{"n_head": 2, "vocab_size": 3349, "decay_fraction": 1.0, "steps": 4010}
MLP neurons of a small language model. Each row is named by its layer, matrix (down: output weights) and neuron, and shows model dimensions 112-239. Each number is 128 + 32 x the weight over its row's rms, rounded and kept within 0 to 255. A neuron's up and down rows have the sign that makes its largest values positive.
After each neuron's rows, "fires before" lists the tokens most often just after its 100 highest values on Wikipedia text that the model never trained on. A number after a token or word is its count.

L2.down209 [154 213 130  60 102 144 116 146 166  99 140 111 126 134 138 116 125 131 162 153 106 105 107 129  84 170  73 109  99 165  94 217  94  46 100 154 120 128 107 116 143 127  84 170  96 100 124  98 177 162 116 126 187 147 170 123  35 132  75 155 174  66 143 122 112 104 102 163 135  73 118 167 140 114 112 134  91 146 142 122 127 129 140 157 119 132 152 170 168 151 120 141 109 171 123 185 114  71 154 104 136 113 145  91 127 115  49 118 137 112  85 143  72 137 151 143 163 150 155  96 156 155 134 107 107 115 141 181]
fires before: "|" 26, "-" 12, "===" 10, "The" 7, "In" 4

L7.down388 [ 98 133 141 170 105 169 130 149 119 126 142  97 175 140 103 132 155 192 191 103 135 140  88 121 146 175 124  88 131 162 132 119 136 136 158 151  75 165 135 155 103 199 132 153 121 173 127 132 125 166 167 181 129 139 152  58 153 158 168  41 155 170 130 163 156 148 124  86 121 153 168 106 148 167 105  86 186 180  79 108  90 169 137 146 128 127  99 127 108 158 167 123 140 114  97 128 121  92 130 139 141 135 124 151 197 133 193 115 164 106 163 177 113 153 219  96 149  57 163  91  75  70  83 119 142 120 143 134]
fires before: " as" 60, " for" 6, " age" 5, "/" 5

L14.down69 [131 123 119  90 163 106 175  84 133  65  85 111 121 146 158 132 146 145 152 120 113 133  87  54 111 161 195 136 120 165 146 137 181  79 132 124 147  86 109 112 146 174 141 161 128 131 108 155  99  76 104  66 151  84 145 164 152 137 151 169 119 128  53 156 132 115  68 153 154 111 104 121 131  93 178 155 142 142 215 113 166  82 121 119 185 134 122 107 190 100 156 187  74 137 120 143  81 128 150 122 123 137 145 155  78 156 222 111 134 128 119  77 214  92 146  93 151  56  72  59  67 138 140 148 100 149 118 103]
fires before: " of" 36, "ed" 9, " at" 7, " in" 5, " and" 4, "," 4

L13.down375 [159  96 124 111  89 106 115 119 137 149 153 120 169  97  89  80  99 166 164  78 119 145 145 120  98  78 112 144 124 148  86 163 134 126 159 106 144 136 156 139 104  92  99 136  99  99 154 109 147 149 157  53 142  94 105 138 174  89 108 106 117 117 145 114 104 106  96 150 118 140 167 139 127 104 123 163 124  89 115 201 123 132 149 116 120  83 103 130 123 148 144 130 173 135 117 107 118 154 112 102 131 118 194 131 116 114 137 141 143 116 190 161 170  87 182 150  82 128 167 196 102 103  90 106 157 138  90  98]
fires before: " " 37, " of" 12, "ies" 5, "ner" 5, "n" 4

L14.down248 [123 114  34 101 104 100 140 115 112 123 140 136 165 131 119 112 147 124 140 116 118 178 119 149 127 112 140 157 135 172  95  42 146 131 147 172 112  82 159 134  86  92  98  92 120  50 112 183 126 131 123 181 133 194 125 131 164 132 112 144 152 141  73 132 143 114 157 143 208 154 168 117 144 114 142 125 167 107 150 121 153 112 117  99 131 133 133 120 194 118 138 109 127 141 107 136 103 164 162  86 117 104 107 135 105 152 150 100 111 156 157  84 134  93 138 160 128 109 193 120 150 155 149 125 123 131 138 103]
fires before: " " 48, "19" 22, "20" 10, "18" 7

L10.down185 [107  93 150 146 116 164 115 128 106 104  92 123 106 136 114  79 164  82 156 133  97 159 149 129 119 147 132 140 101 166 145 179 123 144 158 225 145 100  74 117 125 110  45  69 106 151  88 110 103  82 105 160 161 180  94 139 129 102  97 131 137  75 133  96 140 120 123 126  98 136  97  85 128 111 201 127 114 110 187 146 167  79  92  95 130 134 130 128  78 136 115  82  73 139 106 129 125 122 190  93 125 130  72 127 176 112 177 101 104 126 184  95 156 118 142 147 137 138 110 162 158 156 162 174 103 137 180 148]
fires before: "==" 38, "The" 9, "A" 7, "In" 6, "===" 4, "On" 4

L2.down342 [103 151 192 146 115 165 118 197 131 150 173 116  94  54 142 162  76 206  83 117 127 129 123 169 130 142 116 153 122  95 107 128 112 154  93  93 142 118 125  78 115 126 108 126 117 124 213 145  91  65 154 105  77  92 160 176  98 117 112 170 193  54 168 132  68 181 160 132 184 142 122 143 144 110 160 133 125 179 103 159 144 114  95  87 153 130 136  98 118 147 136 114  67  87 109 115 119 144 153  83 126 167 162 178  89  98 163  67 188 122  86 133 113 108 196 149 108 104 174 136 122  92 106 126 114 147 111 193]
fires before: " " 21, "ony" 8, " C" 7, "rop" 6, "ard" 6, " to" 5

L14.down22 [104 149 152 124 146  88 167 112  86 172 193 106  71  85 141 104 155 156 114  75 155 111 156 118 138 111  92 133 113  46  49 147  89  97 122 122 131 110 183 171  91  86 121 109  84 111  61 152  83 146 134 141  79 146 158 129 131 134 123 119 175 134 105 118 116 122 113 153 127 117 148 122 122 112 103 156 115 147 121 114  65 124 169 154 139 123 182 102 162 180  89 103 144 136 111  98 135 113 112  73  90  84 159 150 134 165 138  83  81 132 127 100 129 142 127 128  59 136 135 110 142 131 137 119 110  75 126 160]
fires before: " " 44, "," 18, " to" 14

L12.down107 [112 126 131 110 154 112 151 128  68  77 143 156  81 123 137 173 143 151 146 140  94  83 117 111 186 150 134  87 135 115 111 156 215 146 150 196 147 144 124  93 165 113 154 111 121 204 128 147 130  99  50 122 212 141 120  75 131 120  68  98 132 122  99 112 127 166  82 115 113 131 125 121 193 130 111 170 158 102  90 145 147 107 138 122 148 137  94 120  94 151 146 122  96 153 103 122 160 112 202 167 117  71  56 158 184 176 104 128 125  83 129 152 115 101 163 126 130 123 114 111  82 100 126 143 147 124 200 133]
fires before: " as" 18, " to" 11, "or" 10, " that" 6, " for" 6, "b" 4

L14.down349 [159 101 161 128 150 111 118 183  91 137 162 166 105 149 109 126 152 175 123 102  89 120 121 144 141 135 143 143  81 156 107 112 123 181 158 157 123 144 155 108 107 116 116 111  86 129 113 162 164  92 169 147 116 111 165 128 147 124 156  73 119  93 111 165 127 164 109 145 158  75 155 184  71 117 136 189 117  91  61 161 125 123 153 161  95 121 120 176 124 180 135 112 127 131 142 107  55 117 147  96 127  90 121  85 162 117 113  78  94 103 155  99 135 112 153 116 124 122 152 144 122  82 144 117 136 127 127 167]
fires before: "–" 44, " –" 8, " " 7, ")" 5, ")\n" 4, "al" 4

L8.down190 [123 122 184 207 137 182 111  73 130 179 176  99 161 125 133  97 122 173 184  99 166 140 122 153  70 120 175 123 178  96 171 137 142 149 130 115 128  94 144 158 121 169 147  67  72 149 164 108 181 149 138 142 121 148 164 137 169 110 140 109 191 146 158 130 156 116 140 124 135  99 118 172 169 124 185 117 150 120 155 127  90 208 152 155 117 163 155  67 137  92 137  96 161 184  89 136 141 110 135  96 116 157  82 100 135 198 138 203 130 100 141 115 109 118 172 114 160 175 208  97 165  90 103 107 115 102 127 142]
fires before: "\n" 19, "." 19, "," 12, "\n\n" 6, ".\n\n" 6, " in" 4

L15.down54 [144 160 135 129 158 184 133 107 127 124 163 175 131 153 193 165 128 145  89 128 112 111 140 182 132 148 142 127 111  97 112 116 127  98 117 157 140 124 107 132 189 120 114 138 104 115 184 146 156 199 156  89 135  45 100 134 184 103 196 149 168 142 119 143 133  96 140 180 160  92  86 122 167 136 138  94  89  89 121  73 130 135 100 109 117 124 146 122 155 106  97 141 157 108 143 169 140 107 194 108  91  95 104 194  90 137 128 183 128  93 141  98 170 152 147 124  49 118 121 113 209 105 194 136 150 121 103 123]
fires before: " in" 28, "." 11, " m" 9, " ft" 5, " mi" 5, ")" 5

L6.down506 [115 139 160  92 154  64 145  91 126  77 152 109 101 132 142 136 122 150 157  73  86 100 117 110  65  95 104 160 169  93 100  98 149 183 106 149 136 159 103 103 155 135 101 125 103  74 136 129 144 113 145 136 139 131 169 191 138 121 141 119 130  82 138  88 165 144  67 124 190 128 169 131 196 113 127 123  99 133 108 124  82 121 131 144 160 153 118 130 119 149 100  97 100  74 139 122 117 119 181  74 150 111 136 100 129  84 133 118  72  65 132 113  27 149 115 147 109  74 178 155 115 185  67  98 156  79 157 169]
fires before: " " 76, " −" 4

L8.down212 [181 125 130 115  90 167 183 125 135 153 117 111 141 153 199 130 112 129 124  68 175 186 128 204 117 188 135 196 129  91 169 119 121 115 122 138 144 103  91 115 158 174 126  48 126 174 123  88 105  53 130  84 125  96 148 135 157 164 154 124 130 113 136 160  66 156 157 116 133  66 149  77 140 172 118 144 144  40 151  59  85 124  96 142 127 174 157 117 101  67 157 153 147 130 109 157 150  95 151 161  65 102 169  64 152  95 178  98  75 131  81 120  89 121  90 152 137 105 139 140  77 128 135 114 112 108 136 112]
fires before: "==" 33, "===" 24, "ack" 4

L7.down394 [148  89  76 167 161 109 120 175  90  80 115 141 138 139 133 136 155 109 145 108 107  76 100  96 147 111 110 210 147 140  98 168  94 136 149 152 158  83  92 151 102 172 111 195 163 122 144 152 134 125 139 160  82 112 111 115 170 186 126 118 176  71 174 134 109 142  99 132 113  83 107  90 147 103  55 174  97  90 127 128  60 185 124 162 115 164 152 120 120 116  94 136 109 117 193 129  77 127 153 132  76 191 138 134 143 159 108 140 123 132 178 206 162  69 115 145 145  74 121 122 166 157 138 146 126 136 110 164]
fires before: " " 48, " |" 12, ":" 7, " (" 5, " living" 4, " was" 4

L15.down402 [ 59 108 110 144  64 152 208  51 127 126 130 103  93 123 149  59 169  98 127  54 102 180 140  77 102 136 108 114 142 177 200 121 152 107 149  85 164 132 135 118 141  62 138  75 130 209 122 102 176 154 129  86  76 145  72 172 110 132 124 176 133  65 139 153 152  93  34 143 128 115 139 166 175 163 142  93 166 104 155 118 140 135 108 155 131 168 123 125 118 137 129  69 121 178 150  98  86  80 161 114 100 165 140 159 159 136 164 125 134 136 152  91 110  65 171 109 108 133 143 158 117 135 133 176 145  79 142  91]
fires before: " of" 20, " at" 13, " and" 7, " in" 6, "," 6, "\n" 4

L8.down274 [106 187 144  20 136 147 140 118 136 112 156  83  78 158 143  84 126 127  66 123  81 193 136 123 108 148 115  74  67  82 141 105 138 173  88  78 146  82 160 108 130 120  96 172 140 115 157 110 119 148 105 133 164 106 117 125 117 132 118 134  69 129 148 173 140 128 144 135 155 140 129 177 111 149 168 130 111 178 183 116 135  84  77 191 151 142 149 108 184 108 128 157 173 129 116 120 140 127 100 124 114 117 109 168 131 124 100 117 190  98 120  89 141 123  71 120 131 126 163 108 101 170  89 162 139  89 183 117]
fires before: "ing" 13, "e" 11, "ment" 11, "ity" 9, "ic" 7, "ics" 6

L7.down49 [100 103 133 129 154 171 191  65 136  13 157 139 139 130 163 138 129 128  95  66 164 156 192 111 195 135 167 165 144  73  98 147 152 118 121 136 129 124 105 124 124 121 160  86 122 124 137  98 137  85  96  88 181 103 140 144 122 131 155  86 134 111 169 124 133 123 134 155 183 142 169 125 199  75 187 134 127 127  10 118  53 108 113 133 138 148 112 185 107  96 107 138  80  89  79 118 148 109 101 134 143 117 152 116 137  70 111 187 126 126 142 133 128 133 134 109  91 119  95 139 142 180 130 193 124  89 145 127]
fires before: "==" 31, "In" 9, "===" 6, "The" 6, " He" 6

L14.down398 [176 140 190 164 155 125  98  97 112 122  87 110 129 140 102  70 137 181 156  73 158 113 128 134  71 167 136 162 168 108 149 166 140 151  74 130 128 145 132 133 163 152 150 149  96 167 147  78 184 130 154 138 127 101 142 131 124 152 167 142 164 140 151 148 146  84  55 110 134 102 137 143 116 127 104  97 202  95 100 158 130 154 144 120 139 168  97 173 150 117 165 150 145 173 132 150 107 140 145 154 102 153 152 145 128 103 102 170 161 128 125 109  91  89 197 122 187 135 166  98 162 139 128 164 122 168 110  81]
fires before: "," 21, " and" 11, " to" 8, " in" 6, " from" 6

L12.down276 [102 101 137 128 154  39  99  97  96  73  84 133 115 125  85 131 162 171 153 191 159 104 118  99 119 166 139 136 149 177 118  78 179 126 131 136 196  78  94 148 140 176 106 178 143  81 103 139 109  94 129 163 108 214 156 117 133 153  51  84 142 106 156 176 106 187 124 126 124 144 110 107 134 134 131 152 140 143  73 148  72 124 188 127  90 160 109  64 144 148  89 191 123 149  87  76  84 127  64 113 127 147  88 172 119 121 124  94 129 171  52 188 115 113  92  89 106 155 140 148  50 155 113 149 143 177 127 140]
fires before: " " 61, " the" 11

L7.down47 [101  99 198 147 129  95 130 151 141 118 127  84  92  93 152 171 137 140  86 127 117 122 144 183  86 117  52 107  46 119 136 165 132 103 112 168 176 122 125 115 117 134 156 148 124 110 134 159 166 124 110 180 185 131 181 160 131 180 116 207 138  78  75  95 135  88 131  59 152 130 150 198 173  92 108 123  75 135 139 178  86 125 153 126 133 188 139 121 119 116 142  67  95 102 138 150 166 126 130  85 116 147 123 115 119 136 174 123 118  92 116 125 150 160 119 122  83  92 184  87 125 142 179  93  93 131 134 146]
fires before: "20" 37, "19" 10, "el" 4

L15.down417 [143 163 173 164 152  50 140 179 159  70 108 188 104 120  95 122 136 166 165  48 181 143 129 188 158 227 190 149 168 139 171 120 171 115 132 123  78 105 120 116 142 117 164 159 198 174 133 131 122 151 135 128 139 109 148  83  97 162 158  72 106 130  95 134 118 123 105 155 122  91 147  99 122 138 164 192 170 146  78 109 127 141 121 123 114 133  82 123 153  90 122 122 141 158 119 147  89 121  86 113 142 105 144 105 150  62 116 137 164  61 107 133 101 148 193  98 129 102 150 132 113 136 144 135 132 129 132 143]
fires before: " by" 15, " to" 14, " in" 14, " and" 5, ".\n\n" 5, " from" 5

L6.down256 [132 149 173 136 148 163 129 108 182 158 121 142  74 112 132 125 137 174 140 134 110 149 133 151 150  57  93 163 114 146 150 150 114 134 138  96  90 126  91 180 137 161  83 191 108 118  59 112  73  91 104 151 151 122 166 145  76  62 213  93  93 121 106 179 103 168 122  99 119 143  91 112 208  66 157 136 155  98 156  62 130  95 133 162  95 141 137 141 128 142 154 155 130 130  52 118 147 110 152 133 178 175 138 150 186 143 159 107 149 106 139 177 117  87 110 143  96  99  94  91 178  80 182 201 114 116 141 152]
fires before: "ed" 33, "ing" 9, "s" 7, "y" 6, "ution" 5, "ation" 4

L7.down356 [141 100 151 137 128 181 130 117 185 132 145 113  79 140 109 108 160 152  94 147 122 146 186 148 125 114 158 160 161 109 108  73 151 101 146  64 104  93 169 167 133 106 147 135 143 117  98 154 125 131 152 157 123  88  42 120 119 122 133 138 180 108 156  92 125  87 116 115  30 114 114 108 124 169 115  84 117 108 225 149 136 123 128 145  95 171 136 130  81 146 160 116  87 119 163 140 135 137 161 118 162 130  76 130 152  98 105 123 174  72 157 116 197 103  78 106 108 125 120 113 186 117 148 139 123 180 139 129]
fires before: "ed" 22, "ing" 13, "ly" 7, "ats" 5, " to" 5

L15.down145 [153 191  72 170 129 125 110 123 116  43 129  74 134 166  78  89 124 168 132 163 154 129 105  74 155 196 120 152 149 177 151  69 143 122 140 144 130  64 111 110 152 118 147 159 165 147 119 101  93 212 135 160 147  95  89 101 146 151 146 190 173 149 109  81 215 135  47 142 104 106 131  93 137 108 111 159 139 151 149  97  58 121 143 141 124 149 118 116  89 116 176 132 105 114  90 187 101 114 147 112  87 205 106 149  56 121 123 124 121 176 145 143 148 151 116  86 157 146 136 132 131 120 154 178 109 109 134 118]
fires before: "." 26, "," 17, ".\n\n" 11, " " 8, " in" 7, " and" 6

L7.down62 [112 167 149 138 130 118 123 127 118 165 142 184  88 153  80 219 156 167 130 144 193  87 125  93 191 123 153 148 134 122 106 180 157 112 111  90 123 118 141 108 161 159  79 118 129  79 115 172 122  63 106 117 125 110 135 149  89 166 130 173 120  79 109 116 207 109 146  87 106 189 107 121 184 111 144 117 159 152 143 101  95 105 114 150 123 137 118 128 186 134 174 150 103  84 102 164 151 120 130 107  90 144 130 145 153 108 116 120 134 125  81 153 154  81 115 138  98  94 143 178  79 138 127 202 116 145 122 123]
fires before: "19" 41, "20" 37, "18" 8

L15.down131 [167 162 114 154 153  97 159 106 127 115 120 151 136 117  69 170  95 166 151 136  78 161 130 115 139 110 152 177  92 118 189 180 162 127 135 125 152 115 119  94 113  61 136 131 163 153 135  94 115  82  67 141 110 117 169 152 149 160  97 165 136  88 144 129 153 190  62  75 134 135 126 106 136 104 156 187 102 133 101  84 131 169 126  63 128 181 157 103 131 104 157 179 197 125 164  82 121 149 152  85 112 118 113 140 164  95 125 137 141 117 151  70 189 141 164 146 133 114 127 101 118 152 154 125 130  95 145 125]
fires before: "," 14, " of" 12, "." 10, " (" 9, " in" 8, ".\n\n" 7

L10.down239 [119 115 135 145 120 147  78 170 117 122 132  95 104 116 130 151 191 124 122 135 121  80 125 178  94  62 118  78  79 105 128  51 136 148 137 113 103 144 115 150 112 116 137 115 155 176 130 118 111  75 137 119 169 116 148 151 181 205 104 185 189 148  93 152 148 116 142 167 180 108 130 148 176 126 164  51 117  89 131  67  97 117 116  98 103 205 102 144 177 129 158 137 118 122 133 106 146 171  92  86 140 114 122  86 134 202 121 146 132 120 134 142 122 126 170 153  82  63 128  74 113 133  92  99 127 144 174 118]
fires before: " " 47, "20" 35

L14.down413 [132 122 150 128  80 148 115 132 148 140 183  93 136  89 127 124  84 213  65 133  92 163 160 150 103 103 148 112  92 152 106 114 158 120  70 117 102 123 128 174 153  84  83 118 141  98 141  91 117  94  95 163 118 144 109 149 106  89 218 159 124 130 124 153 129 130 156  96 123 122 111  84 136 135 148  86 195 128 229 175 130  64 167 112  70 146 118 139 138  66 137 164 182 183 157 161 123  56 122  67  82 133 117 126 135 119 126 140 114 131 133 152 105  62 126 143 165 154  76 149 128 133 161 163 119 137 154 141]
fires before: "es" 13, "e" 11, "y" 9, "ing" 8, "iz" 7, "ed" 6

L12.down157 [120 126  38 198 154 120 101 152 166  77 160 130 183 175 132 157  67  90  61 100  79 146 109 131 177 143 165 137  77 111 150 215 134 130 146 109 143 215 130 100 150 191 149  85 167  94 159  34 145 135  56 111 188 172 117 130 135  32 176 138 133 150 146 113 109 144 171 201  95  88  97 134 133  90 131  91 135 169  81 153  83 131 100 116 106 133 157 100 102 105 112 136 108 118 142  71 145  79  97 132 105 110 107  86 152 160 144 145 100 160 143 103 125  88 106  90 109 135 168 156 141 139 144 110 111 118 172 172]
fires before: "," 57, " of" 11, " the" 7, " that" 4, " it" 4

L15.down432 [ 95 110 138  59 115 148 116 127 113 177 138 140 106 173 104 143 129 194 138 164 133 188 146 129 141 102 112  90 117 122 150 121 144  60  86 119 193 114 162 116 124  87 113  85 172 149  73  93 163 141 123 171  79  80 102 153 106 158 124 133 189 138 244 102 121 143 102 144 160  93 123 172 114 105 110 123 160 112 118 142 122 120  91 110  57   5  95  93 168 112 103 135 132 160 124 123  70 112 150  99 119 116 108 135  82  89 101 150 120 153 150 153 119 130 141 179  77 126 148 140 163 152 131  94 131 102 111 197]
fires before: "er" 17, "ers" 9, "al" 7, "h" 6, "ing" 6, "ed" 6

L9.down286 [152 177  88 135 115 161 117  92 114  85  43 128  83 170 106 136 126 158 160 122 139 103 152  83  85 169  99 155 118 160 166  92 152 203  86 120 134 142  97 105 153 104 116 115 139 142 150 114 189 135 112 133 119  83  87 176 208  98 123 128 188 105 110 116 116 120  88 168 157 117 195 116 211 118  93  95 108 109 145  64 154 102  94 104 132 114 136 150  79 145 114 144 126 144 101 122 109  91 153 100 131 181 132 101  68 145 180 132 149 135 136 112 134 117 155 185 143 131 149 104  91  60 173 161 139  55 146 129]
fires before: "," 25, "." 17, ".\n\n" 6, " in" 5

L12.down305 [143 161 149 117 156 106 150 147  54  69  77  96 116 150  65  87 114 174 115 108 185 102 148 149 112 139 129 174 133 108 141 190 123 129  90 131 147 134 109 133 156 107  96 114 105 102 149 138  86 175 111 192 125 171 105 119 170 149 137 109 169 110 145 147 149 117  59 128 145  52 137 109 120 107  82 146 136  83  57 148 132 137  97 130 139 114 136 104 249 189  86 147 135 131  43 145 119  99  76 136 131 148 146 168 163 129 154 140 145 125 127 151 129 136 139 163 123 150  99 162  92 100  55 133 102 163 136  58]
fires before: " in" 29, " by" 14, " at" 8, " on" 7, " as" 7, "." 5

L12.down424 [136 119 137 156  95 187 119 110 119  98 138 111 105 117 178 113 101 147 118  39 177  95 176 114 107 216 140 125 127 147 119 109 200 139 107 106  89 157 108 138 118  74 120 115 134 147 129 131 122 140 243 130 125 101 123 104 142 153 123  80 200 111 144  74 136  89 143  96 104 164 129 194 159 118  93 180 143 126 125 160  79 169 116  99 124 117  71 134 175 152 131 196  68 125 126 139 154 122 181 117  60 152 183 118 125 146 117 103 132 161  91 186  50 134 150 118 158 176 131 160 161  84 122 150 137 125 139 151]
fires before: " by" 30, " to" 12, " and" 6, " with" 6, " in" 6, " from" 5

L8.down146 [151 129 113 141 150 132 129 120 135 204 118 109 139 163 139 154  89  42 145 138 153 140 128  74 124 172 128 135 131 117  59  75 144 121 146 146 145  91 167 162 123  73 163  79 114  91 151 136 117 136 143 123 156 117 109 135 102 147 173 136 179  77 123  86 139 138 135 148 170 103 125 154 127  91 126  73 142  83 199 157 115 102 105  87 117 142 108 168  73 173 213 166 162 142 156 109 130 140 166  64 156 153 135 153 191 177 102 113 133 123 121 101 180  63 106 109 104 101 137 142  74  66 142 124 154 139 193 128]
fires before: " the" 36, " " 20, " which" 5, " his" 4

L2.down160 [141  94 138 146 127 115 133 115 141  72 175  97 153 192 113 164 191 152  53 115 117  67 127 125  68 108 179 193 145 155 146  67 113  77 135 152 131  24 141 122 172  81 125 151 117 123 149 152  86  54  77 199 112 135 125 114 130 156 104 103 100 133 106 194 128 136 119 146 160 186 110 110 130  53 144 113 161 143 143 171 148 158 130 137  95 157 108 150 104 164 118 102 104 127 144 101 116 135 125 124 115 160 178 188 114 110 135 111  79 115 114  69 151 101 149  84 150 140 119 143  91 130 124  87 100 152 132 134]
fires before: " " 80, "," 5

L12.down264 [139 112 161 138 167 134  74 175  90 109 134 150 169  83 144 156 157 152 120  73 115 149 161  34 154 122 148 140 162 130 107  83  92 174 130 120 151 155 127 117 152 143 118  57 164 154 134 153 174 160 113  66  95 108 140  95 178  90 108 126  81  68  80 144 143 195 145  89 199 149 135 115 144  81  76 149  91 127  63 118  98 138  74 180 127 156 148 125  81 123 120 141  86 172 106 132 126 156 142 187 199 178 165 115 140 123 131 132 173 146  86 131 134 102 149 127 164 133 153 154 130 110 170 156 111 105  91 151]
fires before: " |" 14, ":" 13, " were" 8, " |\n" 8, "ic" 7, " are" 5

L10.down332 [111 165 136 180 178 133 194 125 126 178 120 141  96 175 104 137  91 137 117 132 108 148 110 149 159  85 152 114 142 105 121 117 131 126  46 133 111 149 114 100 162  97 130 160 200 143 113 129  95 171 176 186  93  99 146 128  81  99 183 136 173 116 127 102 131 137 125 115 112 165 173  99 125 189  87 126 145  93 141 155 147 135 156 106 107 173 181 113 100 132 157 162  83 128 171  95 140 141 166 123 167  70  68 125 130  83  60 112  76 149 122 120  85 103  93 158 123 115 140 146  92  99 124 140  99 106 170 175]
fires before: " of" 16, "ed" 11, ":" 7, "ing" 7, "m" 5, " mi" 5

L2.down129 [154 121 150 133 139 166 199 120 120 180 149 130 143  61  96 103 117 117 145 133 112 145 127 135  95  83 126 144 162 188  88 115 161 153 125 158 101  92 148  88 172  98 137 115 124 145 121 131 117 163 123 105  89 163  71  70 142 143 130  59 138  62 143 114 104 104 136 161 114 133 143  98 174 151  77  97 210  98 103 115  49 146 112 157 105 106 133 110  79 160 135 167 106 160  87 155 155 187 160 147 146  89 125 113 170 138 167 129 161 101 174 159 113  82 132 109  99 148  82 149 133 143 120 134 114 118  98 111]
fires before: " of" 25, "n" 8, "ner" 8, "ies" 6, "icles" 5

L14.down297 [147 134 183 119 129 140 153 137 116  65 128 102 146 129 156 151 210  39 170 135 109  97 121 119 114 132 133 115 140 192 147 116 107  65 148 202 126 105 161  92 123 121  65 187 151  93  83 206  66  96 115 169 141 165 177  83 110 157  97 113  76 118 142 118 147 161 141 135 162  95 190 173  84 117 128 146 143 136 128 161 157 148 148 168  99 160 105  97 119 131  75 188 169 126 163 139  78 160 146  68 173 122 128 152 149 116 113 163 191 132 142 130 119 152 110 132 132 167 194 160 159 197 118 147  66 116 150 212]
fires before: " " 55, " of" 7, ":" 4

L14.down110 [118 147 148 169  97 170 136 154 151 147 134 159 159 164  78 131 130 138 178 213 137 100 172 113 146 102  79 121 120  86 127 153 125 187 113 127 141 129 130 114 103  87 136 206 108 181 127 107 105 173 138 176 114 115 117 113 167 141 159 163 141 150 157 180 120 184 112 161 121 167 109 155  70 152 140 157 144 146  99 156  66 146 140 172 108 146 166  99 123 168 149 126  94 114  98 176 173 106  99 187 113 144 183 116 142  95 144 148  88 150 161 162 158 202 147 195  92 159 109  90 130 121  74 139 159 115  99 138]
fires before: " as" 45, " for" 10, "ially" 5, " at" 5

L13.down488 [133 149 128 150 171 105 149 161 131  70 162 118 153 147 123 180 146 132 120 126 132 158 100 108  81 214 152 117 126 171 190 124 139 147 178 128 152  57 172 170 107 136 108 111 161 174  94 116 128 162 118 145 144 140 122 130 101  71 165 138 166 131 143 113  75  53 140 161 151 144 121 109 133  78 173  65 159  45 155  73 109 135  82 151  99 141  93 104 140 148 119 182  87 154 133 100 147 134 163 118 141 118 124 174 157 154 178 146 165 145 152  96 156 151 140 136 119 149 142 126 131 141 177  92 106 108 165 124]
fires before: " that" 15, " the" 14, " he" 9, " to" 7, " his" 5

L5.down16 [133  71 157  79 137 100  80  80 126  66 119 146 120 133 120  94 177  96 138 167 113 126 146 129 125 212 112 126 150 115 149 149 113  80 122 142 135 156 128  88 113 170 117 125  67 124  76 125 161 157 167 166 164 148 130 133  73  69  86  82 176 100 182 192  87 121  87 129 123 116 157 107 104  84  82  90 153 138  63 168 164 136 153 134  76 176 115 138 113 102 170  88 147 147 145 118 115  78 120 103 131 103 110  81 170 111 134 124 103  98 155  83 108 164 134 185 139 127 116 107 120 164 199 164  80  80 144 149]
fires before: "The" 17, "==" 14, "===" 8, "In" 7, "-" 5

L7.down333 [ 77  73 115 159 126 116  80 101 133 146 172 126 142 207 165 132  79 190  79 154  67 121 174 112 118  66 184  65 163 162 124 159 146  93 145 118 194  58 148 136 183 134 164  98 153  94 145 136 112 100 109 162 165 151 157 154 150 158 144 152 163 115 136 111 157 105 107 142  95 138 154 151 131 126 144 122 128 121 103 121 119  93  75 132 155 167 165 129 150 113 109 105 126 147 120 169 134 167 152  91 119 149 144 181 135 189  84 124 118 160 175 105 156  79  98 153 139  92 186  93  83 131 107 113 137 172 140 111]
fires before: "20" 30, "19" 23, " " 21, "18" 13

L15.down127 [113 111 176 156 183 125 196  60 125   0 103 137 141 150  50 100 134 144  97 147 180 157 124 127  91 161 158 146 127 134 130 156 139 143  79  85  98  97 120 197  94 122 126  83 122 105 117 182 101 143 192 178 149  88 141 105 127 130  98 136 125 105  91 145 103 114 148 106 128 145 138 172 143  97 171 145 145  75  74 113 143 141 131 171 140  81 132 133 149 100 149 196 132 145 110 137  87 126 164 171 107 165 180 143 101 118 120 113  98 156 160 140 108  92  97  95 116 124  91  81  62 106 147  99  88 155 113 125]
fires before: "'s" 18, "," 17, " as" 8, " to" 7, "." 7, " in" 6

L14.down119 [135 181 111 125 120 131 176 123 105 110 117 133 109 151 132 184 132 183 140 119  97 115 120  89 156 139 181 167  95  80 165 196 136 127  76 114 141 140 160  81 179 188 207 113  68 147  90 103  92 134 139 185 116 114 174  97 161 187 149 130 123 112 135 170 172  87 128 179  96  84 102 166 110 102 139 152 173 106  88  97 133 199 150 197 123 162 136  78 154 100 106 176 147 158 128 151  64 116  87 122 143  93 117 105 123 118  95 129 102 116  49 123 146  89 179 121 108 104 125 116 171 150  68 181 159 146 104 114]
fires before: " in" 23, " on" 19, " at" 9, " as" 9, " through" 5

L13.down387 [143 157 168 138 117 203 144 103 133 162 150 173  82 167 128 210 110 116 113 108 146 149 151 141 147 175 132 120 117  77 155 122 164 172 149 174 184 177  80 145 149 112 227  68 145 117  59 107 139  92 134 159 129 166 111  86 132 120  79 163 173 142 135 135 113 103 157 126 155 149 139 168  96 126  92 141 165 147 116 108 118  94 108 133 140 112 123 125 159  68 129 180  58 128 135  94 156  87 134 152  88 134 102 110 157 128 136 135 155 121 168 149 117 111 154 182 143 118  96 101 145 132 155 110 117 136 175 127]
fires before: " that" 43, " to" 7, " in" 5, "," 5, " he" 4